From a checkpoint of a small transformer trained on Wikipedia.
Size: 12 layers, width 256, 4 heads of 64, MLP 704 SwiGLU, vocabulary 8192, 13.8M parameters.
Training: a variant of Muon for these matrices, 343M tokens, 5231 steps.
MLP neurons of a small language model. Each row is named by its layer, matrix (gate and up: input weights; down: output weights) and neuron, and shows model dimensions 0-255. Each number is 128 + 24 x the weight over its row's rms, rounded and kept within 0 to 255. Numbers have three digits each. A neuron's up and down rows have the sign that makes its largest values positive.
After each neuron's rows, "fires in" lists the words (lower case) most often at its 100 highest values on Wikipedia text that the model never trained on.

L7.gate518:136132109084143111112129144151114165155096152153123104155098131143103123164096151116167087136129123141188130153154124134155162133154132104149169110088098128105175096126088134158108115111119128111136101120110137177133146113086117157132120072113160125086102130105129144126140122146079106129096143149103136155069150138147144151120123126105141117095141131124076133143084112120175088119109158128102165163147111152163136133133164139142145132129161089139121095153094083086103138121143116135124128114181134137143142128151129126114150109108105151125122150135147083126122185164137130074142103099151103089163102125154163112095096091145136136139180100136178142142108125149091125148151121084107116164123113137108112134155130168131146119149126120142131140121147097128156154132130100
L7.up518:152164110114156099092087130157144153145129181144189134129131128102122128130112090173145101110118114161128141181152132109124169119091119128133158109096127120128151133121128132160125188137142132124109131116111124165115128172147110123145087137128151157121110103111169100061145076129103156104105137131103126125117142111133149145070160155135208152102135124143153130130131139120141136101126104144129102077159111127142145125151092161125143141134145132124112106124126176132155117180136151119120168125150146084126118162126130154132136136108115099123102145113151151131134134110115118144100133127157083131141090094165105100103139133174097120127116105089095091123115138090156120149107161116080128168080121112154107184114151132116135157096108114164099139110123114097131116162108117
L7.down518:158127158103154118114107098100117134051170155148153125109126140138097123167128141178146121155130127136134126157135138119148148102100136155120100114110109179088143146100143122125123082133115078113144102127136113148110100076120135120127145109108141139157143083141143167116159115168135158096153090117156148117129081140119147131082116115179151085122104111105153118133089116172098127152091096121124133117134109172114156136178120146115170120093131111151099105130097161133140104108143089104100130121180126133140088146100091095150180136171084186135136134111134139154111138110139134111157063125137127094104084138124138146146143140123101123113125094108141122164143092132134164121110150118159101133111152094115110130084148152131129105133104126106148115121132147101129117146112138
fires in: "one", "each", "a", "that", "this", "every"

L7.gate582:121124187145138087096100165131108111129090115149107099155114090134118121120150115182127100119134120162164169110145104126112131104116161094124144157100164105113122136103110142158180138135114121121163171126174127155111136133119137179119122140168143116131152104096142163109137085168078123102125103114144139103177140093122131110130084143114118112123143110092148122116147091127099112108129115090118152114102103145104122126119111119106138146149057120108090112126098132133152115148089106125075119144124106171145132108086115129134150089101131154115169153165145142149155082160113157129166063102099111134143128139122103143117120115141124127143110142169126145185155142149135121112109104138119103119151107166131152097094131123134112063147144129177113126132132128149157111160131141
L7.up582:093145088130107108128136151152100085134127118135115163122178148129120127108125117158127153129083175114191172170100126107114084091119129141091110088094129139120149181074104103144096125168132104135172134150124107142099117125188146140109071166139154124123143139111110151167106112123139118091095170106072137123144102166107103089128141117105118138123130118153121150109129113114167129132135119129109145087135136149102146101135117102141096110175141123110165085134117118096149138154128147141107136167082148131147144178147141103154131137089118119128147069124147111112109134136131092138145144132105132108175146128126128144133137112116156111099175132148138124143134140114100156141149104148158146132162140123107111060147149117125124080132111097105108145107146107107150112106159136
L7.down582:094123115120105099124125137127098148121099112151132148112123133119143166133113098094135155117130151146140102175143154135080115115134097121147163120153147137105150159150166075124113113137136145099174125199146110140124130081144114130153123118140153105157129109131130130166118145107110133125130140102146156120143111113115095172136139147106168109144128128121113154137132090133118179179139148146148145102138159114135142116124142100115140072138133109125154148124110118136107149149091179131132129094104136104147167124144153130118124144125092125099200104157128166135098169172155117148119104096106118142127170110175139123121103117153097110106147136165108145126130090115184158089125143135145161091145060143128102151135078139153168106152106135131088109088160076106101154138132155
fires in: "to", "which", "that"

L6.gate10:119118107153129119153137128118126104141116154127134103132123127122158141146140101114113145125147152142127120165127118183124122145129069150143122139160102142107188089122136149109132176172120112106106145139160130123116098111137106112163139110149089135168150098109143103153116118093156100149106131107109132158129136081159110183146155136122096141127139159132127132127140120171134162182135117094126108091118097136090109098149143177165155124121136159112107121133082135148130137121164157104144095128089162120125127165126141119159122150097074115153176107118160106094151166123105150135167138101118135120134122092133142154152145114124125146144170125148112136170163109139114133094133153128109126117150064131168114101088185081116109178131132119113152079180096124118143133104107160
L6.up10:088102113154146154146122146075186116100108121136127116132146148182126118132147124100121127118144150119112150145120058096142132134146138123126127123126108141126128144100105110094121103126125157092114148147122145125116124124152124108152110154143086115130148164116136149128140192122146143118118081171122134101106114090132115141151126143127122107133115134134081134146158121108145133144103127085133143119130109152104140120143140150080142082141117122143136171187129114134108147141122114096131113150116137048161077110126172095126112130145152134177130117095143152129136141217150144102099151102169169134132087170183119137127119142138070090169162135156121105121103158135153111135106106110124133111170074140104121081143136127107165096125153106138142132136111094121111110130134120
L6.down10:120127125121121090122143121116138150122140094137075101107171131167104101189133121097168133170090111122158099128114108106140122115074159073089094107111121115133105135114103112161124138106146144117135137142108113100105132128118154146125170140156109155115109141159107120119133129152096143101111128129121110146084149147100146150137110157144137119138145097133154144092143137142130126137165149129136083141146109100133120171119141123154169128145144113092164128080140108108186124111130155109121101135131143079120101178156115152116149129129157171187132138126141117128139108118138088082125105148115115163116126109114101186138130097201170167149143116128171162098154130150157134098146128135125140133134074077118110107112148161120127136102128146136128095133137146069174136157117126
fires in: "had", "was", "has", "have"

L6.gate427:116125133141146109163180151116171132125091129162148130134112161139112171104110143158122115092158118137116154120115119130151127162112110111107163090093141088125151127109109118163141104136124110118111102127121131142147157126104128126118111124120152092149186099084166086105137133155103131125104149127101097126098115118148149128078113151112167091157127118116148124124131131164131115131143125117146117155098131090158112123136109183152069118102146137136108079133124139137147119134130117081148175108197184134122101148113109147167139096137133110129164167175100088096093127135121170115157111108113123144162127167090126085142104153140155088134125079112149132104163152129078114129112161106114153159145119170138150134105114149132113131125152174110142121099123082118131117125163155
L6.up427:146135117106136151098166102116118103189134144113147133092133138089109129145141110104124130099145133151149119128143116121145155112128138179134126171143070120082158130092119129156142121113143115113147112125114113129163138095109113149157157099132164130119135132139189165144137120145147124106139149138102118171095118118138158148126138157125119109113130148119166141187157144164193135113116144095128183145094150085122122144149108191143091108185103140136097131137115126143155179118148119188127135130144148122129123095171128112142102122124124161113098137120123143118072122169089132078142164105137073169148098148116105120153138149139126140084147152114139137137123097159088115148155135127159142097100133099061141159130135129102099102122110134140144101130129101153124112106132133
L6.down427:120120108134135126074132102145136132129127149171104128103161114105107173136147106134133134097197105103127119132186124087148138136127129133149136114105059141147152143131133099131126151138142075096106144144115157145122112106078148112157165143117114131099118111095171153101149128154140166136101155100146092158119092117088157148116152155151123071127102102147123132110124117142147119149114099147114131130103124106160126137134124159143180115113108106181142112095106106113172109127167102118099124090155158120110165114091125102123144155157151134143127125153117143165124165117128108082127114132110119099096138093137140125126125111153133170087131117100124094146168104136112124121147103131179123169125131060079123135091169112103110123122182119161154124141143095123135098143145128
fires in: "first", "a", "an", "only"

L2.gate603:076096145109141121108097090132096119129152097145098151136118144131115127064156099115129121102127133140108158137111089132099134172110166151132159105111139121110163130152074136109127134127154094122137104134110153091129091162125143192109174144152150130132130114108171099089141121100151120091150147143111110074155161143137144096137126072135136095159109100116115159107147120089099137127124137162128097152132163117162129099132091169119121129136123108131104139162126112142130112179138126139129116095099166140129097101149085115167090126150125116135133135110114125142110113134187185145172118134137098124135130136148075125131125181107119084120133108124148122118175122105136157183112071160129109170143147154148096102108126149138095112130132116114121115158131114145158121130150124
L2.up603:124139138116143104144139153108075096096132114133125119133190118128144137136122167086116141096126147150146111182123110135117136117161155114100123111095131092122174143134162148142128158134079109187090114181137119137093203085112176137123121144157113134166143129115170140095121143085127175125122148125146137108125126129143123124148123108144170133062110086169104119096162123152095144129134144129097113142169111125150125109095152119128122107129133110135109158109130160125107110112121120100123161163094165124124128146193101127144109109106094141149123103096185123141167105153130155120126136123099114168117126129118133140103096099112143128121160146127082164115105139159125125147109113124113134161128166081125101112154105128119144095126145159093125152118108110160137075148141106
L2.down603:087144130183118104164135141115142131102151133127120121145142091109147138106123121081162120131131142124101165142106104146073139089164143094118141124127144152143122130134112166125171083127141149103132126192137129135165133170117114149143160122146135125136116091096151145115182131121119106128119155137148153163131106128138109126140127122150126101162105114086135140091110161080155121160101112121144115156123147087167167157084102115125107142128123076158138083140111107141126161164156147116086122132131114064147122180141122145134116088096137144143093126146151100116139116130120126132152131125094100155088146058152110169113143100121088127105139180112067119139123106145131164107112141125102148150137143117122134101086123143114120139120133171147144184135158108116139148162110119
fires in: "to", "of", "on", "for", "about", "in"

L6.gate519:116125104129110107107115150093114125117164154147147102139151145090104149112166162143130129096117119125140109153136110104095135124153107096152149126087106166117123123127130157109154108146137097155115116144150143120143190139120142107150135082149105137080155126101153112147145134124129103100100111121096125113132125126136068143123129115113121129119151092067147149140123138140111160089131156127139111141123130159132189133132124115127095142146128140164109056115119114128133116108169149128111153123186101134090127150153162143182134125105124105128138170116136082134119120132071090131152092117098089144159137074158107091147127153092106090128156153146122125125118117166092134163174157127156162157182162138132121098150133101150083109151149128085140156132114097121122096151155104
L6.up519:124095124143128086177116133120120069103131128119148083155155121115135113135140132150111123121125148161183158135148108116100132123128171117114116169136139130123103189144119129133124110141162082128083154146178129145098162095108130145152115141176141141099139116113142168102148175121113142153134137152122117138132117128116144118160167094143117153114094136089125122124115100129139143127117168138125110142134136122070092144131117087151122089158120095119151076139149103136106103117119152105092159112146112126121094159147172150128142116196118156153101136135121095178127126158117155152116140134143083176152161090123115123173168132121115118101140144096150157143153161111139104138160153136142103147149111153136126106100145115118089110178117087099095160176137107162132100122140149
L6.down519:098131107091115120104124129111122104092135096106136096163160118090122113102157124115071152140157122144151149124147117133091145125106131120111177149155164125089154167102133128136152136160111141121117084141144122166115135159153147130162140125156172117115117085113128187135114099102143134105096127085133154183126166095070131139147178145124120116090107127148088182121140116105115141153112157113104135117133094087123143130139129110162098108183106116100167139147143097163116130137134121126120131141128079109183112132134132106147135118120130147125149142140129090104106132158136140127165124137159084126142101118119080143147128111138151097133149139135086158162152135117131119123124146150107125137110098098073101093158047123146119078133150120109136171152149130129152130120128162
fires in: "which", "that", "to", "they", "not", "can"

L2.gate285:122121163144109106147144177124110161128132108103152140125123168153119107126128098124151122158163127141141114139151099109131117129138125173146108110135135157129115084117112086095131149127172165134124131143085166134093143124137159124140168135150080136100111126137128138129124120132171110131086144118173134126121111139096140161137104141152145101159112113178146102139158122085118117138113134112110113193135110103170108164131095134159122163116114120169129151108167145155153160131135078125114146102155136083108147123130151079102092135130129060088160095164101135090135131148138125098143139116093136143181129181140144096091109121173133129127134128079144123096157080125108160181121116158106136179113139134151129120122132157166163129137115166145155131129143086124124119091131122
L2.up285:106124144123149164122161173095127158113157168105102105123132098134103142131133127143113133121132113158110106157097160112128097128110116110147119175123112123129131153126160140134120140138075130126114138138147145124134132119099087117120119152147137154157129187093118150132156169115143109176128136127103082114098176112149152119085115153076143106085078140140144158102136139135125156146097100093121127095148131124109126093167084135106169140121111114104125154190150131092136160085107129115126143154121109107138163153151133168131101175097149137134136141113082134160081117102119115133114110103201157111158102150105114136156127130128084127163084147109115141139128142164168109102114157133142175148112089115116122165083141157101140133094131097117090140141121121148107113135119094
L2.down285:141120074139172106138142144101139157146137186164119142132115133118131119128103155154098145086114097167137143135078149121131143161171109112121146128125058064135132139110176149130136129138126104080145141152144167156132132104140146168105087130113121156138118111125145087118137136189128123135146173144161120126135118110104130164081103126108111100149144165130124121126123072127132164147150122127113089098157152111072118157158128123137112137093144082151142120142153132102131111135110103116103148138134118134084138168117142148150216153118154111165107173103141157137109153117154131131124155141144118141110137128103108120137158112127122142116119126072157151122136131126085118150162132141129153132079139129126128126106162125103132129116121124114149138106177084123162106182140138
fires in: "a"

L7.gate206:088144117095141116163131145129128150125115134127122086128158092146171120138120145100138139125150132097175127124142059132154123159153132136106141107108141152086150126118146110181186192121127147142143104117118144155101143157099148131103156108108097104164133143092142163143145117158122087145115108163113167142147126126130115111133151121109145052145155167163107126161093107127110117133079133100149137149120099132124120137115117147135123107102130115131128095132115122081146109146124135177111118151130125130093099175116123138141189098093167147089112153175149153127153149109157113130112119139099093102125117132071123083093117132139095115171122122096132148105129108148149110143191108112151140129144124152156142107126144134131106107118123142112152110130163173176126116099159100
L7.up206:143139143148144148149118098156100171101135092098099091093190152115138134141153137147151132139192139135121111117174141098115120105125161125169100139146111122120096089092148123138129154142102135110108109167141097120100151094069173122113155121149166168128146147117109116134094145145118125090104128100126123119137095076103132120121078136077068099129126164132106121143112173144119120086126119143150124176105140122128098121114134086137143136101085104083162104131105164101097161109094174146103108157104117103129164120115172108100123125086134118139137151147122131097119162108114119158125106136115086107134120110134123126114128140108089155149140118093183156119154114137111162137138156125111119096130119131121114083133110142131096143145086149085127117124141150160144128131143113
L7.down206:087121155065144125162116114116115155103087113137100110146147103104147113108158115102135148136124142114162164097133123107098107153159157124121127159096097082160086143097105112127102125175104170162088134145123108115176106125094149155138094117126139116093152129098131100095152137117130126104138115119129145117131095089114117120143102187117118083145137133146116127147166129138091132101109133105113088159124157094131121153124123113184135132119118122118133133178130139111159124116138137149167150102123104111126151130100147140143170156115134090149127126203160106143131143139111162152121111149106116142117151085155132105127153110206119186116127146095155157132151093124149105154162126134146135101122112154168150086108137140174133127121114096150110134101150163174129102140130114
fires in: "to", "a"